From a checkpoint of a small transformer trained on Wikipedia: rotary positions.
MLP neurons of a small language model. Each row is named by its layer, matrix (gate and up: input weights) and neuron, and shows model dimensions 314-409. Each number is 500 + 40 x the weight over its row's rms, rounded and kept within 0 to 999. Numbers have three digits each. A neuron's up and down rows have the sign that makes its largest values positive.
A block is one neuron, or neurons of one layer that tend to fire together. After each block is what it responds to, as a language model described it from the Wikipedia text at the highest values.

L3.gate602:469453488508506479478484520465478514471465487465487481486519481452513443417510496528503524527540438480465504459472491533575510477451485504459481551440492391545544492581432491582476474529430579557512467471474537574528572420503429588481443566466496527502521515479509433551475417446557545452
L3.up602:477502495438500480510500551563468491598511526495490490507490478460471573550514444459489447501502568494499497485465524493477529431535508528515488492524427480450542549485483447469486465469530501472423545514532504554476498572456527519470568516524507525514478487502473520429461450440598545515
Responds to: Final year digit. The last digit of a four-digit year split after its first three digits (198|9, 201|5), across dates, tables and ranges; weakly created or made after was.

L3.gate334:505473447511535467538508525400562504571531594465491622523524477500540570502545488543441437527483478479489559519475542552496473453472469537518475474480500492548563436493582543463555442564455493385556480528562477469402476585630471448390449576483464509519465450494480598450535514523495549501
L3.up334:550441571491487538483492545515503491517520566462508607492496465469476558520516515542479550547499550460489518591558493502512560558444520580452464490524488477561506539469500547433488505542521469478507569514497470493565419453529526440465543478514459475466557513510463484573505485483573511535
Responds to: Wikipedia section heading markers. Opening == or === of a new section heading after a paragraph break, e.g. ==Description==, === Mount Lawley ===; also table column labels such as Team.

L2.gate95:593520530476546512478505495499531462506503506476522491485421546525550447524541428519568488501550430459532526488456481495512494428429495453498442508539492503491448465519534521539590466472493478612489499438523530535537577479449526425407436495491514507532544487566496481519445512495501519501
L2.up95:558494553521530522508426511537438498602521493509487520562477490509498459506486549493557580551567476454485470497486483515549538534451557506573458545560498512481493477501474504605574535537526473589552538531452510554538560609526474452469479496527457510462452560511483569535466537493541555511
L2.gate275:462497484480455499511489485494565498493491531464513526551461486532509535474494550518500448469449497468474438444508427496420514485499451481496512481504459463455537552571430486519512467440566469535455465516515429593478548540481453508533478447512473515519458461495543498510490483481514498568
L2.up275:530556498447518485473464475508461502558493544521515462508551516508505542505601464476445513530519572480462483503509500526495420456512516572402463519474547467459544539524508562480439477498458472508532457484546516549474523482440462505549495442533569468568472420492510557477531514512456397494
L2.gate332:527518436485538479530442513498478459522539495480565470523431492491513435514533457520596508542547487472462499587509469520527495510521439433485403520498428510514481469548499557458506508555477489477499429527589494422497465538506517504492515492480507483480429428514528530453477455532440446482
L2.up332:518540461515525482463473465519533456573470463445503522519492510491483517453479453481500554427494465523509482453499466546541430601523547512497427436547623439515516509513524449459470458534474458490443455467467486523533514488484532508490454493491492511538450449435539455493548478491428461541
L2.gate354:523530476542509443561443483430596486476406463502484483553529512491511499568459498566508459482468494530504444455474523479508502533491490460506499492473404495503517477509501460589534504530486473446510467522446451514501464545491511491532481488514456512442454503534474493581488502571484487515
L2.up354:532511521526569410567441491506578506484490505441527465542572471450457494509526510566505494495482498521516503415519448528509534536546504491524548479466460466520530532440456421495488532510521456480505513544503439501463490543488450577483444487542436488467533500570533425492541567476452563543
L2.gate396:503451456483531487599455473549469500496563527508531463533512462452441519525472481539442435501517490496533493486509564476451456522481459501539423511519375484516465538503532525461469458464451421523525487455514502487534532474506518569479481547450475499483514511484504525492438524566482534567
L2.up396:518540505457500499498439562551494493479481579498464540503504420539481565520493494450522535523454556496466539452430483500560513540500571553475500564496430531450510515535492496497489471453442494476533570500500393503500483448442438492506593514489546464533528477393511505557533500514434463576
L2.gate432:551443463413516514566446497572466522472447411482487544505464523503555494446414498501514492548442557493466438495516475575476481528474482519553446436556459508442517586502493535443501458403468463497456518505533538472465541489515474525476451528548496496512489510477549490417489493513489504479
L2.up432:478466529438535511542517524497429534556492514495481583529515484524515536477565469482482457513478495480470511520452505573467522524486513539505565579489482497459491448460509506472403461496481450480464513475526503539580519475501470518546520478458478589508458538530489472508466506509501550436
L2.gate491:474529471554560516496484512510477525431511457528506462539450527513491463474453529550536540470496404537479548538514474475583536490476551544487485497548425510515564457519501482522597472510507563484570458480426482447457471502504497518540481513463474446542414492562548543466520526494481487554
L2.up491:487511440455540455491509453502552541528460477533547489527464556479530406421457476500538527517468521537504512467619500495485488502501518446466563611498438459545580477520458532537508475572492478518496483516487511552482464500500564498515545528448493459513487406418507544465445468514527477515
L2.gate610:467483520447500533541513447474458512452459481480500492463452496516499513540436554506537538503447528540497472542455493479516482466525522477431469514478513465548527472560559516517496474472523538482511485486579490467536487522545525578427508507472481536503514540466480529570505531547532506489
L2.up610:503509542514525532448515517525527503445477435507492496490431516517502500561535490490521591420497502572491454500465559475532432502458440534429528588505466564573509498502514507496501510434497539464525488470505538474521501522473526459552419557440548458546428517558549428519522523533525446483
L2.gate639:487491491579488573533462554489534459556483478497443474509560435476450534583513530450448518465525453506525523602510491545481482470544488573467521425500607545526481502443511499514507486530462476521457533453506572527453520591496502473422513525455495513473484462546487560532497487472467550472
L2.up639:522461544543550522498525547533484592504488499541490566482446493483547551472516545433464501506509504502525476523505469490497528436509449547503468536533484511538466422542491543514445407521444500522514566535521534441512438579481528480542541404498486494523514495412460490535493479469543494480
L2.gate720:511546536469511492485496532555469485547496446525587387458499518463526567452544421576463489520505445486506420492499488606494508483476450509446479530497477477459533441473529468441513472500488545466493504470466428520420521489485479550572527466495499547544498520474517512533465497475476425455
L2.up720:536502479470522510509473454491523535505526453472492519582406467476430441474503471522571453437588506507452439474447554498542514478426465512499455479500538457454454534482515399450546457564593464520458498474481580462489515475539504495451447543500560522482402485512503469543461573489485405450
L2.gate798:534574537507501428427562568479481507542466540500490473518468508534448476508491494525505484543557548468475535449514484546537460512501479499549463528486515492468506449525578553484569459503535486512563505473549431435503566498516512505468488515495518514474457448541592451531499489508405497529
L2.up798:538490537481531448430481482499490502511483472538536490489457517497467570450541504486522538433521513473467458516459506540519534537507510478495516422501473511406529465539542513510505475526456488502475457498526483464524529510486540510488519481539575539482437514498504485574417496450540521505
L2.gate864:555574462446430522493548482498492552497456445545536514510452548541513441463481448533510524527441469460511452495513586502483526464506488484519479503557550472519504482464499508536569492497474466511435434487501483535568572512523572465538488534482531534565509492561541538584475488480451475503
L2.up864:543421531453573489497486464460484508533499517506478500524505500471497521492543530515506482557463522500582522507432509489453511480494519507474447494501560441557542533420482498511547445472524487519515473424517434489476519544473528459521470488518478543490542485513483436454518528546506491461
L2.gate993:499526450529531458478463442565487458549611508527603495516563513476499503484600532505561443466525517519508476481475449501553527428453466497518478445519420561511482564524509532445491508560442439499515480490471505491493487505487530535501499534471548526463482535558497469494482516406502443544
L2.up993:525525485469516450505419467552531468527614498475506528455502506489490484473628519527505393481549532529508483427514455552518494457428420539522503444549476561524523550526523527437468454517446496535466529482477507484535496437482489527546451515531570535450474523529522438483413504470547503499
L2.gate1163:519539480486536530477463474470471473489542500453529430460527507522567530504570498532515466583542460491494483420507480510502480474546533510530434526559503494443387473509519515510544504483519447581492577500523515540554496470506479490407462420534577515499524458566488481492482518471426466478
L2.up1163:532487512510526533543478476482464471588505511475493487493440502515495538508555540546500538423569507477522490487450450551499499473543484508559466517534505509447509534510485522626512517536484479521522508536534507509526539548444579471439502481521518543518529510521485520504494487431539469495
L2.gate1213:463445489483517501551489497537472502574452446507467520494425465449455569508465489458506474488591505453448455508487567460450536483506533521487496522471530570516449453519519504511496511517498511462507515537477547467546469531530488466546496541464524561523495525575544467519478543503523463485
L2.up1213:543515545476582492499511515473502500490444563519550517478484488570495504509482431457515506512573544566459462529493493576553494501448496471522507468485573487485512518455493501593466549541474437501466436432500447502607484465476461529515535503525530563496451514476452550574513467427564460546
L2.gate1277:505492494503540443499497550453548507514479399545430485516469507566540494504547421530519480436470489445543500518511510536588530468550501546483574466500509562502495530538548454457505504457456515480529430450513493507520515512522527545458496502495462539586527529545583454510507528467455488497
L2.up1277:540463497476465493461541567490511538498474533510553399501450538421472420452491531517523469526421472420501512543464447479523504534449525520541488439471454505492514542482532499473502559566502528496466503455538499504561482517497513519500428447515487486445548482480497567465450460520437538485
Responds to: Row and paragraph ends. Line breaks closing a wiki table row or a paragraph, plus "described"/"written" after a subject, and word-start fragments like b(ands), fl(op), bar(ometric).

L4.gate227:504505464527570517438458537551497495531489502495478476382514456493452474486476480515507522459461420528462480542551555562514441484517485526516547497511525517456550450496522511490498417451539528459457483526478461460527501506512552502493532577554530450489472505524524521559466519548523508473
L4.up227:500485512547530464447493561459492536517535531487507535451508470527442485540428409545441530508454454526459441500525549543517475506471518571515477448477452496491455480590547502581538450466500505446546532519460491449578495418522561482481499504487420496439515545467496426538480518520508553472
L4.gate304:439519553504441460464510434601493537414494535443531507565511535537476528506542500547482526519492503515449492500465535555491486509577486503470535540515529545429494488500489531503530599515490462541546540406513511597474501478523517541541522550503462515530495455498563401467511506522493503523
L4.up304:429413426524564509427502475507487517530512473447502520518541476474476538514482552541476502531519548425526486561533531483550604535487555490513534487466528506469457536552532489553573511421538542485536486471461505514526474542460479485477567474491536576416442537533529467514519564445536518487
L4.gate459:415496462443552447495439638453476422508447438496528461458493469559476469501427493483495473524497434491484508520537533491496525480515474529522511503470440512464527545462467458484499488591507475485474556453470512602535460511574447489501516488514507516539490499522517469503439499490512483449
L4.up459:510479508479450439499487502539403448575507490525543519537484499505488527472480523484473540515552507504443441524487472507526514437529521441468625440514434528516527578497456475437499516529434586560507579512488499473618566525557491513473523485509526494491547484512425523599502530462523475438
L4.gate926:441487481495556559528502456522455492462566540540571598566495481512501472483436530460508559558507478447468531466585464444476472458441414487477544507462486443508438533481447470527500514512481472463493547541476441487506530462545461499446515510464508455451498485475550483497560517512507513446
L4.up926:483516562493550442526505502464512507561522462498478524453470471497525478481552532479503518490463543567460455489557491497491526541553526511540508470478463524437516516507573501555513482509542493502517477472497441551472520508519494529486516443452534450604465535486454518467530486535558547453
Responds to: Year final digit. The last digit of four-digit years (after pieces like 195, 201) in dates, lifespans, and lists, e.g. 1918, 2008, 1957.

L2.gate53:470520478484507470530494522481510473464485488476530525504485504505551446475439523512535517437525505490454458543561548492522458516489470474505554557538469506465516481478571516464512484461510557454500557480482525455537507500439557578498490559429535454539553508554516477499481463473516434468
L2.up53:530510550468503497519493520530466521540553523487562499527464515484560465507461542444484424547507506470513456596566510515495513528392559526466512499524457571392518539490423475492530479462538507441530538570481527482464463564423516538468538425531528500498454456485514459387516483586473485524
L2.gate329:546459541464493493614521497503481501506481469548462493529484525522506551432525586567423479489562515544519542545485521508453503467450481525572543563521507484363428508420508573488541472506590576424520531469504477515421506557537478552533521516523529480536471503501558500476494571453445482501
L2.up329:503528486498429471550506479516507522539492505477454486492538514515499583490546510486483507487500461507492557493613519474427494551513469507445590475525526491445509494428531494486452439513479559526525577504532551571493454593496462533560560540571467519468471590462477544520495528459536442513
L2.gate384:515423452492490518485512547523462467503469525501601491498464507481504546440489540567485466574477512483500470551471536555464480494545532492540486448502534517506481412534525501520525527485464479475466535497530453537466532522406522450457501515508441484513466486528517519514507535532483496521
L2.up384:566465449528462517504532524477485587521570537490506515489470492438512474449459540561548421549497433460415584452596531515552483524531498461564530483460499543503506453451482549394513543527492540526525495580460512510460503494563493529427534519518438513476440413580506469526566490518460503523
L2.gate678:434471511489436494522418525484437444495490531523487503493502555510514548502445485522459494474525504550501550515487513472487561496473528594554534576487547521443541485439510462475495517510477439516456513508437523485506494447435508462549480525537488531498549496519520554534511549550435484483
L2.up678:509470505445555389479548484514579458530493520445547461472510493552509562492492494423482525484519477518537434482476508510563421525560496556454489571531509455468503509507475543528528518448483528524515584463509457552478514483430463488458544523526486543487509466514588468546518412484460495516
L2.gate680:485514493483427516516458564594493441433510562572563510503484514491564480464427485494544515563463429408495482483529440533508473472483473497482434464546552461519480531538456530494533513556457521480499554507522608500448463488493511535475442516475467452446486530476496540585472509531475501497
L2.up680:484448556477519490493426528527476470511462511458500491498489518539495430488385454515541564461462443471549541515510557495536540446515457452476448460459429470543509492478517542525496491480487509512505478460481460458567479421468450519437483460509501464526485525498506498483513457480520450487
L2.gate705:499561458556544504517415481526509651507532471511438548526492578537554529499534464449540466526585469536498505474442490526505484467561454493498504439552478511536501457552482508471524438571390518532499531586463527529559473432435497507555451545536534518515457520477494468460454512501535445519
L2.up705:441521450556560488511479516462498559463499459504521488522475548502466461463534518465559456458500491533581519410445499494594486395479455497536450432551511523464512510503500482486570519496486470524540458553448570449531480573534506550529470499476469503473480518543504468425488514424501482512
L2.gate711:535531476483533484492548455442484460474539500447581452456450519532544517479520460544506433561523478424472430518507443517461499444479493471507530478521547444470460515459474539484502407503547486519454532470465532536565486457483496476487368488488540465477509441587555522499476441492439464424
L2.up711:527478515575463543495515529526614499590504571479461502548521527441454491498460467456447482538490497484468473628486466570445458495506449588545463504533506510498524525501474502581422520502541451503571532459509461529490554519435547440474534541512509487455537450544454533518476573478436500468
L2.gate872:506463478522529556526468462513476525535503560522567541515471455458433506534434481555517458573555542429528492476523462514506522539544521517504440543504463451548523483508487488466468447425487442471482502457542498557474469509538509475491481505475483465434441421524535468490491473483577571505
L2.up872:554489524553506473525464500547451497472508505408455559534479439532558568473462480626492567453505519510459535541438484527517533425439514432449456452557486544530523511509480507527500526501468550395467513537417520508533471433514503518483530485487545492513513576526612587502543507575511524442
L2.gate900:558475509453523516499487527588534525523478545521478537522504462457534503528563461551492391473529518459501403522502446541496498519500535526502441516513498462448426531547538462406507527498486463494428506509503452519524471522475458500466372511559484485513466484506537551489562529482531565496
L2.up900:447539526565538466517413510468453491568542486488456495537534498474530477450413512446494542476494396484487526506510496479477535497494544558475495453529478501562474512495533470504473552539454496526503543516456577479492431507519416436468524496537514508542425509534451462558487536554468470548
L2.gate1007:437492502511491529528451530533453490490482526516498519489462551445484529491448473471494512567517456530507521517526591453454536507576487499588466480523537517486507474508480520453495558462556553519442540482453496540422451469540421447501491490485515504401461553510499462528474500523535542504
L2.up1007:525485513489414502552477556542548507526516441556573478481527558547499522440511462514487489511459522524491512479472492486539480513545442443512407608506437487513484495492495533489518470523474519534466522536437466482483476510472527452542508480474502504522504503481496492515491496490461478546
L2.gate1060:447420554537506531573470462539540507551550532502526510587549475507476562459541512487517532536505494416485475517514489573492482464511535439440517611520523583453503495530488494475481483469502509455466461504535517530483464480482501466474512538470489499555534468438522556543485532529531522487
L2.up1060:435464547514482517519545565502464487523540492476551582467477477518426466532471483393542525482535514479583529515472535550387499548469456478499462486498522523579486512580535474482471484506513509560528519481415438491471442533496483472512520434465512554544496498507514530415456530413532477445
L2.gate1064:484479479518535534579486498565562513543510505501545554559497499527507487548511475611567456521538516473538445440453490548496559457514477492527529541503503439515481532568488515492414432523428542515447431474508513505501488486532474478454468539515499478522464480433508546496530483532505465446
L2.up1064:502520644510580509522462469537464461569499496539531484487428586489480516540551470455525454562420512477508542483529450512508435495506528516462464538532423527431478518609489478446533501557476491508522531524538517501539517490470499528522517409505568475459501536529517536503477464509593521444
L2.gate1100:455514485583486502614451452536498492490513542546485526534518478561485475550504515498420464532531558479555447452494468504565483505524497536451481506507437506441549483517590542471545500527475453577463528466527485509493559540542542463493457478539448535525507488520441516489411485530533498496
L2.up1100:520527452409503534506407501540511497488520502499540516500481547536479512482453469521538464553514500469578522465530512464537541502477489478560441459493487500488497486529597545529564463453484521576439493585549451426568507494501435409498492534457515572531493513539500489468473487532568448554
L2.gate1133:467452481515495395572555540513538422531465547531505478490493507491459530610530516487471418560506494538503505517577511534480466443547531522451481474480477549545466436494581576473495515545465533497482505555471527453512440501552499548494487537508451492443515515475527463498401500639540503473
L2.up1133:489535504494536495468481520565461479490529503462534513527503499453506475499547492459498557499497482509505438457469460535535542524460459530523495564536468544554530485489549508570531526492562579555446489483537445588561545550465476480441499533546473494433559551447479464470454511570490489549
L2.gate1136:501472474542488513534441472512524566532533461449524546439474422468560459502511520527442465509507489533494519537513511534536484526526440537549523490543387543524521548495535527448530547481519460543470508497568474466438560483460523472456547439509486450501549435537530463463472518512497466568
L2.up1136:478510418527598524552484498558485535500500527495486559455493441538487549501507553503482494531508472526501496555490461506554535475443516417496493470471433585504550437500451548550476525481554480533469522527505535544499547458411570468524468511535564448543526477513564564500578503534520446573
L2.gate1164:460451554506470513497459427487455461452459482511545548481534503443476540549508545499500451489516488530484488594489422492555496539442400536481454482535542470546531576501528536481585578491524505560508579523463484471507448445442442485500532539464501461445514440609460478479461509511481489518
L2.up1164:541455446503525511468443540511526453473515466549557496540515476461504545465464514470482471528534464460496506559540429544469505549551472455530452519465498487511558487431496530462494494454510541433472550498478483482411504503484503549503506431509535511512590446558491433510498459573511481420
Responds to: Wiki section-heading openers. Opening ==, === or ==== markers of Wikipedia section headings right after a paragraph break, as in ===Career===, ==Awards==, ====Analysis====; weakly, region words like Pacific.

L2.gate369:459531479451532431462492508457546504440531540480516472538472424452475545563556506463482499528538581483567537509503507563473492524512426544487513569505499493396423493481483550538507440448525546425499494556504475442538470491556500555544531552531488565463469496447515526475504484493537462543
L2.up369:499496466417447458494499479511553477439495486487454499566476530497524516532518503459445529490544569445491513509534582501470449502503467449490538476471481490459448529444505514421539496497502466452548515525464422517552538477509514559453519546524526491529509492572464565482474518542487466546
L2.gate429:515602497473487530511510524453477489531569497472506507498464491506519462509551535506485532514493506488531399488493513554432530556498516534552500525516453488449457567524451578446522519481519453514503528500494488560480430535472473508476531538512532514537486443468535529515519499520476550557
L2.up429:506490479494468491448521471490475546551520503502498525536412560444488510502504473451500570526542478543512501462505619539410474570579521531416497575503547509422520468461501487493536500460442488489558435527415546512556564550600528457509519513475464523495546464488541475517452398521443521519
L2.gate596:498527491536553508539479412560443490515564431544541472534585511490507490530507477524518510459565502573454398458564584516463521546443473492510495385502530523560537484514502551517481527502483516504503530474454485509515498466540509520481496610488527455517513471513528560534454497581536498510
L2.up596:489499477488517474472522502523459538427611498498546495484506513531519440547548500439552532517447515482494472536555471629468476535521481446422473475494442533521509588573513440450499483470491538460514457469547473518471451467492457506517521502517554550539519523516527489532517498426500500414
L2.gate613:564494475435497521480480391652470487477531565533486582511544514591497599583487549488490464518448501518519492503426546433533499578480578533493522483512514439472528533522444495516465512573512537484532466527443516491548507481474479582502488463472474538487507503517562549534451487484529505523
L2.up613:440520468519442495492457566493491482504509520490600483509430500517503556521533518501425459500469495525515487423455431527539532432542472541498494525477509464468418530483495397473546501471534514543451436487485454601539509468490578450494555441471581472567493515438492532587535511558506452429
L2.gate616:551525471466557486497450459528522524459550477514506467528551527457553558489469479420431442500474490478529493479527531475529498536566519541480537462528457528473490545415521561496536465501522506536513523474554505496481535493548503579535403495473473480501529405561526541435481501486486464512
L2.up616:445438438479506579442462463471526512431462478532485456512550547551402514559443416519555513548468488513549499441470489490496527577545569485507528480475495538547564478508468444509459512465496463469500468519517509493535531511581505477545514498518433535492536556463537415507477458507462524510
L2.gate635:550498562468502527462479501478494516510462502579463578507496458480525416484453488492532466544482536448524502537488531477525540588500516525493529435397435437405488608446604444499500471497526498523465506492488505483499549542530486519492452466475525537390528449568539489504485510485533527462
L2.up635:550514521514499521519405479561398492470520530461564414429458476537489488502467448508468464496559485493440475453502475478520531496467538535513611542503509514546473546536434496476505487493477473553475486444461513574549508516550466504529462412507489553480444526451481484494403500500510437463
L2.gate663:439473521452473567491437444546473448519504543450507577498516558518525506505491509513497526442490565503502466570501502470449467500494504482500495514520498539498470556465491503429498516440430480489476518532472451435453506569551446552419556518507502575475533499554469490487534537459470477488
L2.up663:460510455422453484479452480516565502481471538540455525432529499501507476481485473482456557573509516507497491480448516485570497552537465566448461546501454538476495563508467527427527468556454540501542491491468534529516477429486447543548525496475532511540486412495560509473449476565475521444
L2.gate712:486541536483524470552479531474491525478539492522590574545473495510410448559499486547561550455469426457526516452457487453449511501464478537561584435503497492548621490569524440457508505493482561465482506539583514437465499496449459475558505535493543441429441513507411469541474579508577505517
L2.up712:535510463512554488551483537488490508530516506523500499515480467459494515486554482479528460497444558463578546509451452537513549453619489513500585432509514546541493508560488530455515547454489516470453533523495533552521503511452506459495494535458544529406436426491457544548538504485514495503
L2.gate735:521529452428520424457439528506539432472506448506553533525540494490557481505491515534505494549536452489453496542465481555539480509514525456456483453479403538546536515524554556526476421499434524502470489557561457537551519443553601555559506571501500511523533495489474499513525448446494560462
L2.up735:463487510514456470506478486517476557482515426447468462522526478519480470502555525489537529466478466490492429558549498524542557488550488549479548488509445545567556515472484447484493500496528500441471454490444510530557476501569562523515499436559527478539460475555523518542494459462486477550
L2.gate812:439515490468515582509418509519436474521572516502515495442554452391506505525553544462458548538471527460498468469604449523518512511564458480457472475507539479561532470506446480473514498477463549466484496481537489515475489532482476509520559467536488534477501481508461454510525550529524547421
L2.up812:392518560454575453514505468520573634518519470560516537505523551450560547448505508484462525477477493496519446492459433482476544537535501535501489496519540518583556454448437474492434474491454509458535534478513553450568525485484465525555409556570455558498506537523460439509502537483474437532
L2.gate1152:474457576480539483517499531481477513512477509487530487536466502540506488467524421387424540543536525511491533581511500525497482470521528501444504451511555519416496539489471454517425447492473476496465510516434496570491499552496491551482524514536504556455460558491481517539574508553564576509
L2.up1152:505457526510466513446472543552586487565468485531526545561490561540512573475581425458460525469528494527495456481495508578418513609580485507480554413496449481474462503466514500507491562436503536498499490492576511460528480515503517468493499521531506519452454527594504501495437491523499481463
L2.gate1156:485516483504510569488494505488479463483488546484502498559479532516462627496486472547462448481526539545566564543564456455507494542581480499506583524480540548488485481484516553540491488500525436504504488528418495516442483542465519485552539461467520527521488492525481527495438552469538421485
L2.up1156:475444502448451479431524457456484516481501540485386541535466556526472491491518531547515526479504558485505483413548508506512469564536470514568508531522519541462477550558439473527442555521512485525563547479511476556466600487566468471547498502526486511526512482420520463509586532491538515487
L2.gate1160:380503434505503540504481466487464446491542565537544434556451445486410489456558479520514529451472526515492452415447523514416461450586445549487498525482442547461483544485510465480529558508498480452521493503534472588571506464574514476560512485500570497489498495476506494464563462526536558520
L2.up1160:489483492555522563471540554502490470443547500490417539449535494533539514568426498526449516468494438513466584533506408480500480529440530475543496469506518504461483485482460477474527525525472558494543491449463485535491513531512560451524542486552510463443424506485527498519404430436567421451
L2.gate1217:503520467481503557526540510556475502538477521532484490482473505464468514457532491515470475504496489493539456460467494502470473433508441574409479438487454477537506508537509422501450452506511538514427559479515497570567473482459592522513465535455512426442498526509479477480527492495485480496
L2.up1217:452555485547530490485574465513505535465484529513567429517454495491513471517435549473489449457492461488549489521495435482460476507468508428544587531478516479507602551529484434556504452487515516494568441495472509483520470464476520569513550478475562457505543502468439465439522551550531508469
L2.gate1307:489462428507499547515452546486494505558530477516430503549449559573528489517498547504437479501503539568492521535518430506566486536567464516524492444480455556492579506448481517462552542618528462482493516497534575507493542440519480524479474441550558498569446531495561536510481483483490524471
L2.up1307:522502494466446444547491506483483534460548542493493450546469516556478494473502474514478529470439515533540513441468485550539489475543519506514449457462439535492502459408527552499516569509539549467468598468488568444537489563544474492530507430515565474563525491441558521517470482497522524450
L2.gate1311:441443523408459473517450502566489441512584552579503515560459517545476491577522498509501460537461483438501457433513541539524404492452498506502517521518423527489529487499459578447539483554532501474472536515524488521468490488461485450458528458510486554550484440486545451499520549569553462520
L2.up1311:477496467506459511505463531526536502446424521483450517513493513547533442512549544481451550440468498456512518406441577572497493523523427554518580477460526531475446514516473519571506494431505484476518524563546565505534553475467534511489509507489427500508519497494523409509406471452494490472
Responds to: Year final digits. Final digit of four-digit years split as a three-digit prefix plus one digit, e.g. 183|6, 194|5, 202|1, in histories and tables; rarely County.

L4.gate455:461484507457541492517448465560498574534534484551537483480567539504560533519523418455462509527510488541500519465496441496494497484503462510509448539475537493519572409468512556559551495506505449504509487486502526444485458581492430534436465467457513464456485469514534462572497570497461504499
L4.up455:454461478508580482572479506492461440512515493522485560549451509441459494508451475470501444486514435494504521493479523381508525547467499443530471477496522468449483499528543498483476483501456454555473525538447467476608533478525496511528431495532424503547489543550466477509446520423516586554
L4.gate1053:505514425547548521501460492522471543537556530448570481471520457574543565542581538592482505492446504566455441498481481514476551484473513465482609542476473496445524544497533496532518539483541492556517477515508449461486486475464521449482534480541485477456596521434558477490471498504469555445
L4.up1053:478492532512464505504473536493519445508479455509499532494480525459507533485516482474491484552544511441494521506498445571549439437507463560540492463514530518519503431520523534501460450493445486465524447554554456467462511450517474586531445583462479537427521435554452505539496474468506520540
L4.gate1110:447493463485564503476440455476467544543475528584501457520521511535459484524459418526513430439455445511481524467491455436609551505502509519517469534481465511475496496499502518455487469454476434544455576535431564514462460545535451504478435475460514520516440525507511425480509546519454437533
L4.up1110:506431498504515454460454554467515583560506502507544513506482489531458458516520550460492533532532457516498488445516409423527541528525581541499466511540486515554550515521475542425449461475447435573469597487440565437504560444541447466510447505466499459506508573451553406545439510537410466513
L4.gate1299:531505420473493450488471588552478481467509520540495361444515474571481513511477529577543463489469467490535495510498477545451530521465459389509465496507490489515502463519505508483444551453464462503525514524480541490563484479490528480529438509562569538514449497446576442534409522476528510523
L4.up1299:479498533528452502391461534498434538522509502490489544462528530497568420506493460488500467524481607524500417542568506486539526442479499446429466518494478464577583586581494518545496470471478525550590488505478527498484558467543518479482493470437479564500561507475490546544536490459497541459
Responds to: Section heading markers. Opening == or ==== of Wikipedia section headings after a paragraph break, plus first pieces of years (198, 202) and initial K/W pieces.